config.toml
n_layer = 16
positions = "rope"
qk_norm = false
bias = "qkv"
tie_embeddings = true
parallel_block = false
init = "uniform"
lr_mult_qkv = 0.7
lr_head = 0.00699
final_lr_fraction = 0.0
seq_len = 512
dataset = "wikipedia_en"
MLP neurons of a small language model. Each row is named by its layer, matrix (gate and up: input weights) and neuron, and shows model dimensions 0-63. Each number is 50 + 15 x the weight over its row's rms, rounded and kept within 0 to 99. A neuron's up and down rows have the sign that makes its largest values positive.
A block is one neuron, or neurons of one layer that tend to fire together. After each block is what it responds to, as a language model described it from the Wikipedia text at the highest values.

L7.gate99:62 63 38 48 47 56 44 49 46 48 51 55 62 52 00 30 80 64 52 25 50 48 40 52 79 46 94 54 35 58 61 42 38 50 80 65 65 55 20 52 63 65 37 41 33 79 49 72 57 51 24 45 54 34 67 65 46 61 52 46 49 58 23 58
L7.up99:50 13 46 70 43 25 47 51 56 51 43 61 68 42 57 46 46 55 46 58 52 67 52 72 71 81 19 38 28 35 57 37 57 32 60 53 66 43 48 33 58 69 51 44 48 51 49 60 37 32 50 64 41 59 39 40 65 59 27 70 33 38 46 63
L7.gate141:38 41 43 46 54 42 57 64 63 42 60 55 22 23 74 68 57 45 60 46 63 58 54 51 47 77 75 85 54 46 44 64 28 46 57 54 41 24 29 31 66 35 35 36 44 42 50 45 47 71 49 28 29 39 39 30 54 82 52 46 50 50 55 41
L7.up141:74 50 48 47 40 62 69 49 57 65 53 57 41 37 41 51 44 38 39 33 79 56 41 73 84 75 49 46 53 38 52 63 35 75 64 43 37 43 46 26 32 49 51 22 53 60 66 36 58 73 34 37 32 61 57 25 46 51 44 27 34 24 20 41
L7.gate195:70 44 53 45 58 23 52 51 52 59 61 40 36 31 32 53 64 57 56 71 64 32 45 52 39 41 34 32 40 51 38 60 74 58 51 45 69 51 53 26 48 30 49 58 65 63 42 44 62 56 36 39 53 22 38 46 91 59 50 28 45 69 24 40
L7.up195:59 42 62 41 51 42 22 68 63 75 34 39 33 35 53 79 54 50 75 74 91 55 82 43 62 52 44 46 75 56 63 25 45 41 43 66 61 54 38 35 62 41 61 67 54 57 33 47 39 56 10 45 57 44 45 54 57 58 43 30 43 32 70 74
L7.gate244:43 55 46 47 44 42 57 72 41 74 40 57 44 42 54 60 42 53 24 59 37 63 59 61 63 36 49 41 52 60 54 55 56 76 53 60 59 30 47 33 47 39 49 48 56 56 37 51 45 31 52 53 71 35 40 65 47 28 49 35 43 79 41 71
L7.up244:39 43 25 74 52 81 83 62 34 38 62 44 47 28 82 39 71 33 53 57 40 43 49 53 62 58 52 64 59 66 29 52 35 59 50 63 52 64 63 79 42 43 81 44 72 60 66 64 43 18 46 76 61 44 64 35 43 33 59 52 61 60 43 63
L7.gate327:63 41 19 62 51 73 68 48 65 44 77 65 37 43 40 36 51 74 65 57 58 43 29 73 47 29 54 52 33 49 58 55 50 79 42 42 52 52 30 54 39 51 67 54 57 46 60 45 73 41 10 37 33 51 54 65 61 42 53 19 46 51 27 81
L7.up327:36 42 35 48 30 46 39 49 59 54 58 54 37 64 28 38 44 45 54 70 57 44 55 53 43 44 42 16 50 57 37 35 78 49 47 60 60 45 69 60 58 35 42 58 66 57 40 44 57 75 53 56 29 40 54 50 61 47 39 45 69 39 44 52
L7.gate340:49 29 60 39 54 60 52 63 76 60 57 56 32 49 58 28 15 72 54 50 55 33 48 54 35 55 61 78 59 50 61 52 40 67 54 49 63 58 48 56 64 41 53 43 71 56 16 89 53 60 23 45 31 62 37 25 62 67 63 34 38 34 53 74
L7.up340:29 18 37 52 52 44 59 55 50 64 86 41 34 64 28 56 62 65 51 63 57 55 56 44 67 30 33 51 44 48 51 67 56 64 37 76 76 63 34 48 29 27 44 66 46 44 34 52 46 76 59 28 56 51 58 30 65 32 38 34 79 51 49 39
L7.gate397:38 50 38 64 19 44 55 89 20 42 53 39 45 73 22 34 49 39 60 41 58 52 55 78 48 54 57 53 57 32 60 58 56 50 44 53 66 44 42 27 70 65 49 73 64 63 66 46 67 64 31 41 54 46 18 39 61 55 38 52 35 41 38 60
L7.up397:07 65 42 62 37 67 75 68 30 44 73 67 60 59 53 50 27 44 42 60 66 66 72 78 58 54 40 68 49 47 47 48 67 46 44 26 51 65 10 33 59 70 43 52 49 71 51 37 59 56 56 42 31 69 51 35 71 62 40 48 30 48 34 28
L7.gate463:65 48 45 61 50 82 61 59 50 50 51 62 31 45 50 32 44 47 57 47 38 73 24 52 67 57 28 64 64 50 59 54 82 31 56 71 63 58 15 42 46 45 58 69 72 56 33 69 58 44 05 46 50 38 46 52 67 42 73 25 69 43 43 69
L7.up463:60 61 38 26 46 50 42 85 60 66 63 63 61 43 58 48 70 36 71 30 42 41 36 69 52 25 39 35 59 79 52 43 40 33 50 55 56 46 43 44 61 54 41 34 71 55 61 49 60 41 46 78 41 47 45 31 68 59 64 37 38 69 41 71
Responds to: Middle subword pieces inside words split into several tokens, mostly personal names in lists and tables (Os-wal-d, Fred-eri-k, Pav-el), also common words (sheph-er-ds, sign-ific-ance).

L7.gate25:47 43 48 62 48 47 55 59 55 49 53 42 51 34 64 48 29 53 63 68 59 49 67 09 36 51 63 43 56 47 47 56 47 50 65 47 68 59 49 39 50 52 51 67 59 76 42 67 69 55 24 52 44 37 41 61 79 67 61 47 83 66 32 56
L7.up25:35 28 65 42 31 53 54 72 49 31 61 48 56 62 38 47 28 48 43 20 71 38 67 24 73 25 45 27 18 58 29 43 62 53 60 49 49 55 62 43 20 62 63 67 64 99 45 59 51 56 45 59 51 65 35 47 55 41 58 53 54 86 47 48
L7.gate102:60 60 24 69 42 45 45 51 37 68 72 63 48 50 57 74 66 52 38 46 60 48 38 58 62 50 79 47 62 61 55 38 48 76 42 36 68 73 38 64 45 37 56 29 43 74 63 64 26 33 54 43 45 76 53 68 57 61 51 54 32 66 40 60
L7.up102:74 83 15 55 26 54 53 53 50 47 63 45 59 13 48 49 33 51 52 62 56 68 49 62 60 42 41 44 63 54 59 34 49 77 42 45 48 74 31 71 40 40 48 34 45 52 65 48 24 20 49 34 40 62 66 99 65 48 47 39 58 72 60 53
L7.gate157:42 61 73 65 55 46 34 46 62 44 75 45 33 48 46 37 48 53 74 51 57 60 41 35 73 39 84 38 34 76 43 56 52 63 89 54 57 32 35 52 34 79 45 47 59 35 42 33 59 38 71 61 51 47 27 57 62 31 64 48 38 64 59 91
L7.up157:59 63 63 38 53 40 44 72 55 53 52 62 60 31 51 28 87 76 65 47 51 35 40 43 69 54 41 29 40 63 62 22 51 50 55 24 39 52 61 72 47 51 43 47 28 70 35 48 32 46 27 62 30 62 38 48 70 60 49 40 69 41 29 48
L7.gate170:53 60 99 41 61 37 52 36 43 80 33 20 41 46 29 48 46 29 49 63 35 51 52 42 78 56 49 22 47 57 61 44 58 48 68 49 27 33 50 54 19 50 29 33 51 70 21 36 78 35 53 38 26 50 66 33 90 54 62 40 42 61 52 61
L7.up170:32 73 59 41 49 49 34 38 47 84 27 32 47 48 36 48 61 60 57 58 54 33 56 47 71 45 36 36 58 79 54 40 65 41 56 84 68 38 53 34 70 48 30 30 51 54 43 58 59 42 41 40 60 64 42 47 61 66 60 28 45 48 38 47
L7.gate320:49 68 50 55 57 49 39 50 44 66 46 18 41 50 51 30 36 49 55 65 68 85 31 81 67 68 74 50 46 52 55 75 35 92 69 42 61 51 35 50 41 45 58 38 49 56 20 39 46 42 60 34 46 62 65 54 37 75 40 38 42 68 55 72
L7.up320:37 53 37 28 43 52 48 29 35 58 36 24 31 72 62 43 56 53 30 37 56 48 62 63 56 31 26 57 40 49 65 63 55 69 36 61 49 59 49 45 67 40 47 38 41 36 52 29 41 63 53 20 48 49 77 57 51 36 43 47 39 44 81 67
L7.gate338:49 50 65 52 35 86 32 53 41 35 59 33 55 42 47 59 50 70 41 47 67 31 70 48 70 62 80 49 40 43 75 52 58 33 35 54 61 46 61 27 59 37 59 38 26 63 11 22 71 24 34 65 44 37 45 34 15 70 46 38 49 63 26 47
L7.up338:61 26 66 34 58 54 61 57 32 48 38 29 63 70 56 42 34 54 41 44 42 47 68 54 62 48 52 50 37 71 66 41 54 27 46 33 56 62 48 36 31 39 50 26 45 74 09 33 62 24 67 71 26 31 74 44 25 63 74 59 39 52 62 42
L7.gate352:26 48 51 63 38 35 48 44 39 32 49 37 39 19 66 29 67 49 45 28 78 46 41 48 63 63 74 34 60 27 73 44 57 57 68 47 63 45 51 36 36 60 60 43 34 50 42 47 71 33 32 52 34 43 79 46 50 79 64 42 70 56 56 30
L7.up352:49 63 26 43 54 63 31 31 33 51 61 46 99 36 59 48 67 52 34 44 62 61 54 56 71 27 69 38 49 72 71 48 31 55 44 14 48 54 73 51 72 52 61 42 31 52 49 43 54 41 71 49 44 37 49 55 21 72 37 48 31 58 40 45
L7.gate363:56 77 41 63 52 74 58 37 88 36 68 43 38 45 46 70 51 51 27 52 39 49 50 33 43 55 91 66 47 50 79 48 76 42 45 33 59 49 40 51 60 27 49 50 65 84 38 70 73 36 36 45 49 51 59 58 57 71 53 58 64 52 29 57
L7.up363:73 47 47 59 54 49 56 61 52 48 31 53 58 44 72 44 28 36 27 54 39 52 50 46 14 57 71 49 57 51 55 61 61 58 54 55 57 37 46 54 52 54 48 46 74 83 35 53 76 45 38 52 55 43 58 72 58 63 77 68 56 50 50 57
Responds to: Common nouns after "the" or "an" that name a place, period or collective, such as area, season, group, family, album.

L8.gate41:47 49 24 57 43 70 43 35 30 46 88 26 50 50 49 45 47 41 44 44 40 61 37 41 46 74 52 51 85 53 75 60 43 49 63 58 68 13 49 60 38 58 25 52 49 72 66 40 34 53 42 36 53 56 49 57 67 40 54 45 82 47 42 65
L8.up41:59 49 00 48 53 36 37 28 46 69 57 52 57 59 62 43 66 19 36 42 70 57 55 44 52 70 47 67 63 46 53 33 63 26 64 44 52 38 36 45 32 63 38 52 55 82 49 34 43 77 56 41 62 28 79 48 55 69 59 34 90 55 49 51
L8.gate57:52 41 51 58 40 70 55 42 53 77 61 55 56 40 57 50 56 71 55 47 71 69 43 67 63 24 55 47 40 62 72 53 44 31 64 58 71 29 58 27 71 35 61 92 53 59 42 54 70 64 44 59 64 49 57 68 62 67 38 40 37 41 26 32
L8.up57:24 47 43 14 49 21 52 38 77 74 54 55 48 51 79 42 68 37 65 65 48 80 62 58 60 48 49 52 59 53 33 45 28 65 21 43 63 57 41 42 59 40 29 40 50 41 63 59 41 47 56 54 46 38 26 73 57 62 22 52 52 39 65 83
L8.gate115:78 66 44 55 55 98 53 56 50 41 77 67 63 56 46 28 50 73 29 41 51 26 33 55 49 61 57 36 19 31 72 54 38 31 49 49 50 40 40 35 40 45 49 50 33 81 39 55 36 22 50 40 54 47 40 80 63 79 51 62 55 63 45 60
L8.up115:40 42 67 59 38 47 42 52 42 53 77 25 39 32 82 61 97 42 53 58 41 50 25 47 18 56 58 54 54 57 64 46 21 34 38 66 41 36 49 41 44 63 44 70 68 53 63 63 49 44 51 79 49 35 58 49 34 68 51 79 38 37 65 51
L8.gate266:45 46 69 57 48 65 45 45 65 77 61 42 52 33 36 46 48 59 39 58 62 32 19 48 40 51 84 49 78 50 65 54 63 69 36 67 60 34 58 46 53 43 44 65 56 76 57 48 46 34 54 12 80 59 33 37 28 64 51 44 52 40 29 64
L8.up266:58 38 62 41 37 43 55 65 63 68 54 53 53 34 23 28 50 86 31 50 50 32 57 41 52 40 78 49 74 31 63 23 53 32 57 40 47 31 66 60 47 37 34 45 49 53 48 53 52 67 44 35 65 25 44 48 22 67 50 52 73 44 61 82
L8.gate341:14 48 34 33 37 47 74 60 65 70 59 27 40 37 30 60 63 63 29 52 38 54 38 47 52 52 55 50 39 58 36 57 38 43 48 80 58 44 56 58 41 21 65 53 39 78 44 51 63 53 77 38 66 72 47 47 92 50 62 46 42 49 63 68
L8.up341:63 61 22 61 27 68 42 33 41 42 74 53 35 51 43 47 70 36 50 50 73 53 57 38 65 36 47 43 62 40 63 21 59 57 66 55 43 32 73 58 55 59 36 31 26 58 51 73 25 73 59 42 57 65 71 49 41 75 58 43 68 38 58 55
L8.gate432:56 72 42 44 56 53 55 47 37 71 71 53 45 54 49 41 57 68 39 44 41 28 65 59 41 08 57 52 45 29 67 46 67 30 33 57 78 38 49 28 59 45 23 44 33 46 33 56 44 73 55 64 39 27 58 67 63 49 53 57 25 62 45 29
L8.up432:55 42 24 43 52 71 51 59 42 26 44 55 43 53 63 42 51 48 46 64 75 43 55 49 59 67 39 67 55 46 37 43 41 17 47 95 62 57 46 51 45 58 48 43 82 75 69 53 34 59 42 24 47 55 49 46 31 52 59 52 40 61 64 60
L8.gate435:61 46 32 60 29 54 45 62 46 38 74 37 40 48 63 75 33 50 54 64 51 47 49 67 81 57 69 82 53 40 56 51 45 67 58 45 55 54 50 24 50 59 54 46 53 53 69 61 48 81 12 37 69 66 43 69 34 59 43 24 78 50 29 28
L8.up435:63 42 37 46 28 80 53 47 72 45 76 57 25 85 51 45 62 50 78 48 79 49 38 50 55 63 70 67 37 53 59 50 37 44 53 48 71 46 58 34 33 30 42 30 66 56 32 65 55 39 44 46 31 37 71 41 67 40 64 45 35 50 49 53
L8.gate461:66 65 40 79 28 59 45 32 51 71 56 65 36 46 32 56 52 50 76 44 39 22 48 31 62 52 58 64 34 47 61 52 24 76 52 75 54 72 69 37 46 51 76 87 62 61 56 59 70 62 56 39 57 52 24 37 47 49 25 41 24 75 43 52
L8.up461:42 35 40 66 38 60 40 51 40 95 48 62 55 55 72 56 56 54 51 44 54 37 31 64 49 40 24 51 66 30 32 49 44 46 62 59 53 49 68 49 53 53 41 30 71 72 49 72 21 35 49 60 41 56 36 47 50 43 26 48 23 41 43 69
Responds to: Word pieces inside a longer word, often after a hyphen or inside German, Turkish or other foreign compounds and names, e.g. Kunst-mu-seum, Fener-ba-hçe, co-w-rit-ten.

L8.gate59:56 44 69 67 53 56 50 64 46 63 47 44 47 30 54 40 41 41 40 60 50 82 45 81 39 47 33 28 26 21 79 60 57 55 61 72 48 30 90 46 50 67 21 41 55 74 51 65 34 49 62 67 53 51 26 56 79 49 57 54 28 48 06 45
L8.up59:55 51 31 62 00 67 45 43 11 50 83 45 11 50 54 70 42 25 57 43 63 18 39 69 39 58 50 62 57 31 57 49 47 42 54 87 62 66 62 48 59 50 52 63 52 51 72 45 55 53 26 41 82 85 73 38 58 70 62 47 68 49 48 40
L8.gate81:46 38 51 42 40 29 43 40 49 50 35 42 28 38 63 70 75 58 48 59 54 55 61 57 40 70 61 48 37 48 60 14 20 37 39 60 61 44 61 35 50 34 69 31 48 37 38 57 47 68 31 11 45 39 18 64 88 60 56 27 24 80 56 61
L8.up81:49 45 33 72 51 64 28 59 52 24 51 20 79 49 51 35 58 45 53 17 49 73 45 82 67 23 36 45 35 31 73 61 34 74 40 47 20 55 53 67 64 74 52 32 68 32 68 51 56 36 48 55 66 50 55 53 49 69 41 45 67 53 57 46
L8.gate238:53 83 70 80 46 81 32 50 38 26 58 60 46 33 70 60 39 47 20 86 61 75 56 48 62 70 53 44 80 49 80 69 65 58 55 84 47 19 56 50 55 35 29 39 58 28 75 31 58 32 47 55 69 28 44 41 58 53 70 38 48 54 76 64
L8.up238:60 49 67 54 44 54 50 65 50 35 46 65 47 35 95 55 45 37 39 74 60 67 46 50 63 44 43 85 57 32 63 46 51 50 38 57 31 57 46 38 65 49 30 42 65 53 53 64 73 60 50 57 49 37 47 56 34 35 61 44 68 39 95 33
L8.gate241:89 40 71 80 41 51 60 39 33 49 70 66 45 44 70 55 73 66 47 59 36 80 28 53 15 47 44 54 38 34 59 43 58 56 70 68 47 58 59 60 69 50 62 52 51 65 56 27 66 62 79 70 70 42 66 20 51 48 60 35 19 62 21 55
L8.up241:32 53 63 40 56 35 46 37 45 26 49 41 53 99 40 61 48 44 51 29 18 50 37 54 44 53 60 45 46 62 44 60 50 23 40 68 50 50 73 51 59 27 54 50 47 45 52 28 41 39 52 52 59 31 42 32 79 77 59 58 57 55 38 70
L8.gate336:45 54 52 48 60 71 48 77 31 63 81 47 50 36 52 64 66 69 43 50 49 58 50 84 71 46 41 52 34 63 36 60 42 53 78 73 53 53 38 38 64 52 72 61 57 68 58 31 47 64 49 49 79 46 49 24 74 43 62 57 36 62 60 71
L8.up336:68 49 52 50 33 55 75 81 08 33 24 77 69 34 43 41 37 67 71 75 46 64 61 65 36 41 30 45 39 59 38 77 40 41 46 61 31 54 50 47 29 64 67 59 48 52 59 16 41 42 38 48 59 38 68 48 76 45 72 60 41 75 23 66
L8.gate404:39 51 36 63 38 57 50 67 30 57 86 56 69 61 48 67 64 56 47 38 43 74 55 68 73 31 73 49 52 52 99 65 32 53 53 46 53 75 53 00 66 51 41 52 77 52 51 61 67 52 37 55 63 22 59 63 51 56 64 35 28 74 40 54
L8.up404:41 55 25 52 46 54 66 58 59 61 40 59 53 78 81 65 21 36 32 30 54 65 72 68 53 23 55 14 65 43 41 33 50 07 45 64 64 45 70 51 63 57 48 32 66 35 54 27 42 71 38 56 73 41 21 38 58 81 28 35 49 42 33 61
L8.gate466:43 43 56 67 22 45 59 43 17 36 60 53 36 69 59 44 45 61 40 50 48 11 04 53 44 69 35 73 43 42 54 67 58 76 54 57 62 63 48 47 34 69 58 62 39 41 35 51 08 29 50 55 54 56 45 77 64 76 55 32 63 14 39 26
L8.up466:48 66 59 33 33 46 59 67 33 15 76 69 72 38 78 54 62 55 59 35 38 26 60 49 54 50 36 46 38 53 57 44 52 47 27 13 57 37 53 29 52 54 66 44 41 74 45 43 51 29 55 57 52 32 54 13 63 55 66 67 62 55 49 60
L8.gate504:51 86 36 53 44 62 56 46 33 45 72 48 56 14 43 46 54 54 23 41 37 50 21 60 58 53 62 39 55 57 48 37 71 43 74 52 58 38 84 60 74 29 28 40 52 41 44 49 38 71 47 93 73 37 53 47 69 34 55 59 38 38 43 48
L8.up504:61 68 22 51 57 53 53 48 58 59 30 47 53 40 28 59 57 88 27 53 25 77 51 56 40 42 68 70 44 58 41 48 32 59 41 39 41 59 59 34 53 54 30 05 65 56 28 66 46 55 80 44 57 65 69 88 70 60 67 25 52 41 57 40
Responds to: Short consonant-plus-i word pieces inside split words, as in strate-gi-c, fic-ti-on, ve-hi-cle, nuc-li-de, in English and other languages.

L13.gate193:56 61 74 57 69 40 34 35 36 65 42 20 22 39 53 39 39 52 46 42 49 35 58 39 60 67 59 63 66 46 70 72 61 53 82 36 36 37 46 43 35 72 75 73 39 43 47 69 44 35 45 64 50 38 71 43 77 87 35 33 36 65 56 54
L13.up193:29 61 83 41 40 65 83 71 54 33 75 40 36 73 48 49 69 45 40 55 47 39 31 30 40 37 54 75 58 48 56 56 42 46 56 58 57 37 54 43 29 45 45 30 29 56 28 65 47 54 56 24 77 55 44 33 52 58 63 39 58 34 69 41
Responds to: Head nouns (or their first word piece) right after a sentence-opening The, A or Its, e.g. link, study, mission, highway, meeting.

L8.gate133:14 61 55 59 61 56 64 51 49 35 29 71 44 39 42 36 31 64 33 51 69 61 39 46 26 60 68 61 61 57 59 54 60 55 92 63 37 38 34 34 80 49 16 73 55 58 50 75 63 43 34 54 44 81 65 49 38 62 43 47 30 42 48 89
L8.up133:66 66 45 50 68 48 45 25 18 48 47 51 44 61 59 48 54 49 67 65 41 53 70 30 54 58 49 36 54 61 29 61 41 51 50 47 44 46 56 61 59 64 68 37 73 43 67 50 63 40 48 57 16 51 46 68 53 65 24 41 45 62 67 67
L8.gate177:56 61 32 57 50 66 37 55 57 62 42 53 57 51 35 47 55 79 38 41 62 66 53 54 41 73 60 62 62 48 65 59 40 37 39 48 77 35 49 36 45 50 48 67 66 51 55 50 89 47 56 58 39 64 57 59 71 47 42 38 32 54 58 56
L8.up177:32 26 30 44 54 47 55 14 25 42 42 54 82 49 46 65 44 78 19 35 51 55 62 82 31 70 60 53 60 52 55 48 55 39 33 36 41 42 31 50 50 45 44 73 68 23 36 70 43 65 69 50 27 47 52 65 49 32 62 30 48 61 64 48
L8.gate184:60 39 34 51 43 85 63 35 63 45 39 29 43 54 70 50 48 73 66 40 77 57 39 46 53 51 74 46 51 54 28 52 64 40 41 53 82 33 39 34 51 32 55 62 31 67 39 47 54 45 46 63 56 59 49 80 92 58 60 43 56 40 30 19
L8.up184:44 57 49 38 39 49 57 58 41 53 48 41 78 57 34 46 78 55 36 40 40 37 58 47 35 32 36 52 46 54 67 43 48 74 64 78 59 36 35 64 67 49 45 78 50 57 47 62 63 39 41 40 62 57 56 44 40 69 42 51 46 72 47 42
L8.gate208:56 38 52 63 41 57 48 37 32 97 29 32 65 49 57 62 33 60 35 50 39 62 67 47 59 36 57 29 34 80 31 64 55 46 55 55 63 37 54 43 65 36 55 52 59 67 20 43 68 60 46 39 63 38 65 44 73 73 48 55 47 75 57 48
L8.up208:49 51 50 69 38 50 60 42 71 65 47 35 52 52 96 74 68 66 60 34 71 29 58 31 47 63 58 47 38 42 45 64 49 42 58 43 57 35 65 69 36 19 25 29 18 44 40 53 61 38 54 72 28 54 70 86 58 56 33 35 82 40 34 48
L8.gate253:39 54 58 70 68 50 33 29 61 66 48 39 51 35 48 33 73 74 56 20 74 67 24 72 38 53 40 43 81 73 66 64 66 75 74 46 39 48 12 43 57 61 60 68 65 64 51 59 58 50 63 53 47 89 28 62 62 66 52 50 69 73 36 67
L8.up253:71 47 55 50 61 42 48 31 55 52 28 66 22 33 56 42 73 40 69 49 58 54 54 64 34 45 53 40 77 47 90 63 47 51 37 27 35 60 42 48 17 79 37 50 52 73 49 53 57 56 55 46 47 71 64 24 67 51 53 52 70 36 58 51
L8.gate417:52 54 29 63 59 63 36 58 40 35 42 30 76 35 53 77 45 60 40 58 55 45 71 43 97 43 61 28 53 52 46 51 52 72 43 31 54 59 52 64 39 54 60 43 64 44 18 48 66 70 77 47 00 60 70 74 72 52 51 48 53 59 51 44
L8.up417:71 40 46 80 45 50 47 40 68 72 48 54 47 42 54 47 38 64 38 38 49 48 57 51 36 72 56 28 45 28 66 44 51 68 39 36 58 59 52 57 84 72 38 68 28 49 58 48 61 51 60 60 42 41 51 75 74 63 41 77 52 45 44 56
L8.gate449:67 58 43 49 46 96 40 62 68 44 62 65 35 25 35 33 53 42 55 21 38 33 29 52 43 67 71 60 52 78 59 36 67 58 32 64 65 52 33 47 63 51 69 56 66 28 43 32 42 39 59 24 44 52 66 56 41 47 56 58 28 79 50 50
L8.up449:43 36 63 29 54 51 59 48 34 43 73 39 43 48 27 59 51 84 40 65 83 59 55 37 69 73 70 46 13 48 62 32 53 46 41 48 59 51 55 58 33 65 36 44 53 50 44 33 49 51 70 60 29 47 80 34 77 52 24 43 43 25 56 33
L8.gate497:35 53 43 80 65 37 18 49 62 47 42 49 49 22 42 91 55 46 62 65 86 31 42 44 42 47 57 51 65 59 50 33 44 78 59 49 55 73 38 44 44 64 52 46 54 62 45 31 54 37 43 40 75 95 19 43 62 45 67 53 51 67 52 65
L8.up497:58 41 43 54 68 58 39 50 33 31 42 57 64 52 71 69 44 35 49 41 50 26 52 65 72 24 56 38 43 38 27 32 59 50 33 21 64 56 56 74 65 77 53 48 46 17 31 19 46 40 57 63 49 60 48 60 14 26 56 54 47 43 89 57
Responds to: Final piece that completes a multi-token noun (mosq-ue, reserv-oir, stadi-um, cart-oon), plus "man" as a word or word start (manner, manage).

L13.gate371:59 64 43 68 35 83 78 64 36 34 65 56 54 66 52 51 73 34 36 51 37 78 43 72 65 58 60 50 64 60 79 33 54 40 46 59 54 38 48 24 82 45 31 43 81 38 62 70 30 58 51 51 65 49 23 60 56 58 74 43 34 59 33 49
L13.up371:55 38 48 57 26 45 76 44 54 21 46 46 54 43 19 49 66 65 26 38 31 53 64 83 52 33 76 35 33 66 70 64 27 49 28 55 61 44 62 35 63 39 42 46 26 42 28 52 55 52 66 60 77 14 38 40 54 42 49 61 45 50 70 59
Responds to: Word-internal subword pieces ending in i that come before a suffix, such as parasi-ti-sm, pol-ici-es, econ-omi-sts, vibra-ti-on, plus some names (Scaz-zi, Sa-udi).

L7.gate128:82 59 64 81 44 60 30 55 37 46 68 66 53 44 52 27 45 53 25 74 34 55 36 45 63 53 59 31 68 52 76 63 74 22 78 65 59 81 56 46 62 56 38 44 66 34 47 57 32 58 43 56 84 30 36 57 41 59 69 49 34 59 28 63
L7.up128:55 41 48 79 56 55 31 46 35 40 56 54 40 46 76 44 75 43 62 71 38 52 42 29 68 43 49 24 46 63 64 59 48 67 68 62 51 79 46 34 31 44 55 62 50 37 49 56 54 55 49 53 55 38 51 68 41 45 82 59 64 54 39 52
L7.gate198:52 61 46 62 39 54 40 43 44 47 46 53 50 33 19 49 48 35 68 44 48 49 38 34 35 32 50 52 58 55 66 44 38 42 76 61 64 29 70 44 43 53 58 59 70 41 69 57 70 55 52 49 70 60 49 57 87 53 62 60 69 56 54 44
L7.up198:70 72 01 52 34 72 62 38 66 67 66 51 44 38 41 31 37 44 68 40 50 49 28 31 24 60 57 41 43 29 58 61 34 49 53 58 46 37 75 50 64 45 35 69 65 35 36 51 32 52 98 55 45 62 20 58 61 55 62 35 51 41 47 38
L7.gate210:36 39 33 86 48 66 55 53 40 50 46 58 53 54 36 49 43 69 27 64 46 63 22 61 22 43 48 53 53 43 58 52 56 53 35 60 47 48 45 42 50 47 56 56 81 45 27 43 77 71 50 14 90 66 63 84 51 66 40 54 68 48 28 34
L7.up210:51 21 23 76 44 50 45 51 37 33 37 55 60 47 53 56 46 52 27 64 67 70 37 55 15 36 58 67 51 37 44 44 29 38 36 42 59 58 29 33 55 55 57 73 66 20 50 41 48 44 50 09 68 76 64 70 25 56 49 49 77 66 47 08
L7.gate214:62 40 39 59 47 54 50 40 24 31 46 68 32 63 49 51 63 60 34 55 39 47 41 58 37 55 47 61 25 29 50 46 62 28 52 70 62 37 68 41 53 28 43 60 37 45 76 40 49 41 48 56 49 46 91 51 52 38 47 45 61 45 46 33
L7.up214:58 22 71 42 51 56 41 44 19 28 26 67 52 41 45 60 65 32 63 50 35 54 49 64 45 51 47 16 44 37 55 64 38 31 67 55 42 12 64 52 67 38 43 42 66 55 37 48 60 48 53 43 64 62 73 57 63 30 70 67 50 43 29 53
L7.gate295:65 76 61 91 76 59 64 61 37 57 49 36 18 46 66 32 61 45 42 54 50 49 22 58 96 54 44 42 79 44 51 56 48 51 37 38 47 60 46 62 36 73 69 47 51 41 85 62 99 52 39 47 48 49 45 69 30 50 56 54 16 66 37 39
L7.up295:56 36 72 53 53 25 60 49 43 41 59 30 36 53 50 28 63 44 56 52 56 52 47 62 62 52 46 13 44 56 41 54 62 17 46 44 55 61 55 62 44 39 41 43 35 31 57 36 57 65 46 39 66 30 40 71 42 67 50 69 66 50 47 52
L7.gate298:46 41 48 54 30 95 63 81 57 32 59 66 17 11 46 53 77 70 34 64 39 68 55 55 62 35 48 63 63 37 84 42 46 29 48 68 30 51 47 56 59 54 39 51 57 65 44 42 56 43 52 39 51 53 71 57 73 71 44 49 78 63 32 41
L7.up298:46 73 41 59 44 56 35 80 49 39 64 26 41 77 74 38 74 74 72 46 44 18 50 69 73 56 77 76 62 64 77 50 57 35 75 63 71 51 40 26 65 44 56 53 28 42 47 63 70 42 42 45 55 43 54 34 58 38 30 46 56 57 62 49
L7.gate299:83 74 50 43 56 88 67 73 39 37 61 57 50 58 34 44 80 48 60 43 44 36 39 75 35 55 41 46 22 64 54 54 80 35 59 63 51 34 70 47 50 70 39 55 44 45 54 56 60 41 60 59 62 64 50 39 64 54 55 47 23 62 56 39
L7.up299:53 64 82 77 42 48 32 38 42 24 52 43 62 45 68 85 52 47 39 52 55 60 77 92 53 74 53 32 58 42 54 41 82 47 69 53 63 66 39 67 73 56 38 51 35 36 54 51 67 37 65 45 40 89 54 41 30 61 49 38 43 60 27 62
L7.gate430:32 68 60 51 55 51 23 19 22 60 63 50 69 60 53 44 99 82 54 67 47 44 30 68 34 68 70 56 40 64 62 33 39 40 51 56 45 43 42 50 85 47 57 37 63 57 70 68 50 52 43 57 47 51 53 55 68 48 50 52 44 73 28 40
L7.up430:50 66 70 42 49 62 60 27 50 76 50 63 65 58 27 54 66 55 38 66 48 34 53 71 31 37 45 46 36 52 49 56 34 53 54 53 44 38 56 26 73 38 52 35 45 43 32 79 54 50 58 95 37 66 48 18 84 66 66 61 56 75 49 51
Responds to: Short consonant-plus-i fragments in the middle of split words, such as Ken-si-ngton, Te-si-ch, mu-si-cian, Tur-ki-sh, un-ani-mous, and more weakly " record" and table tokens.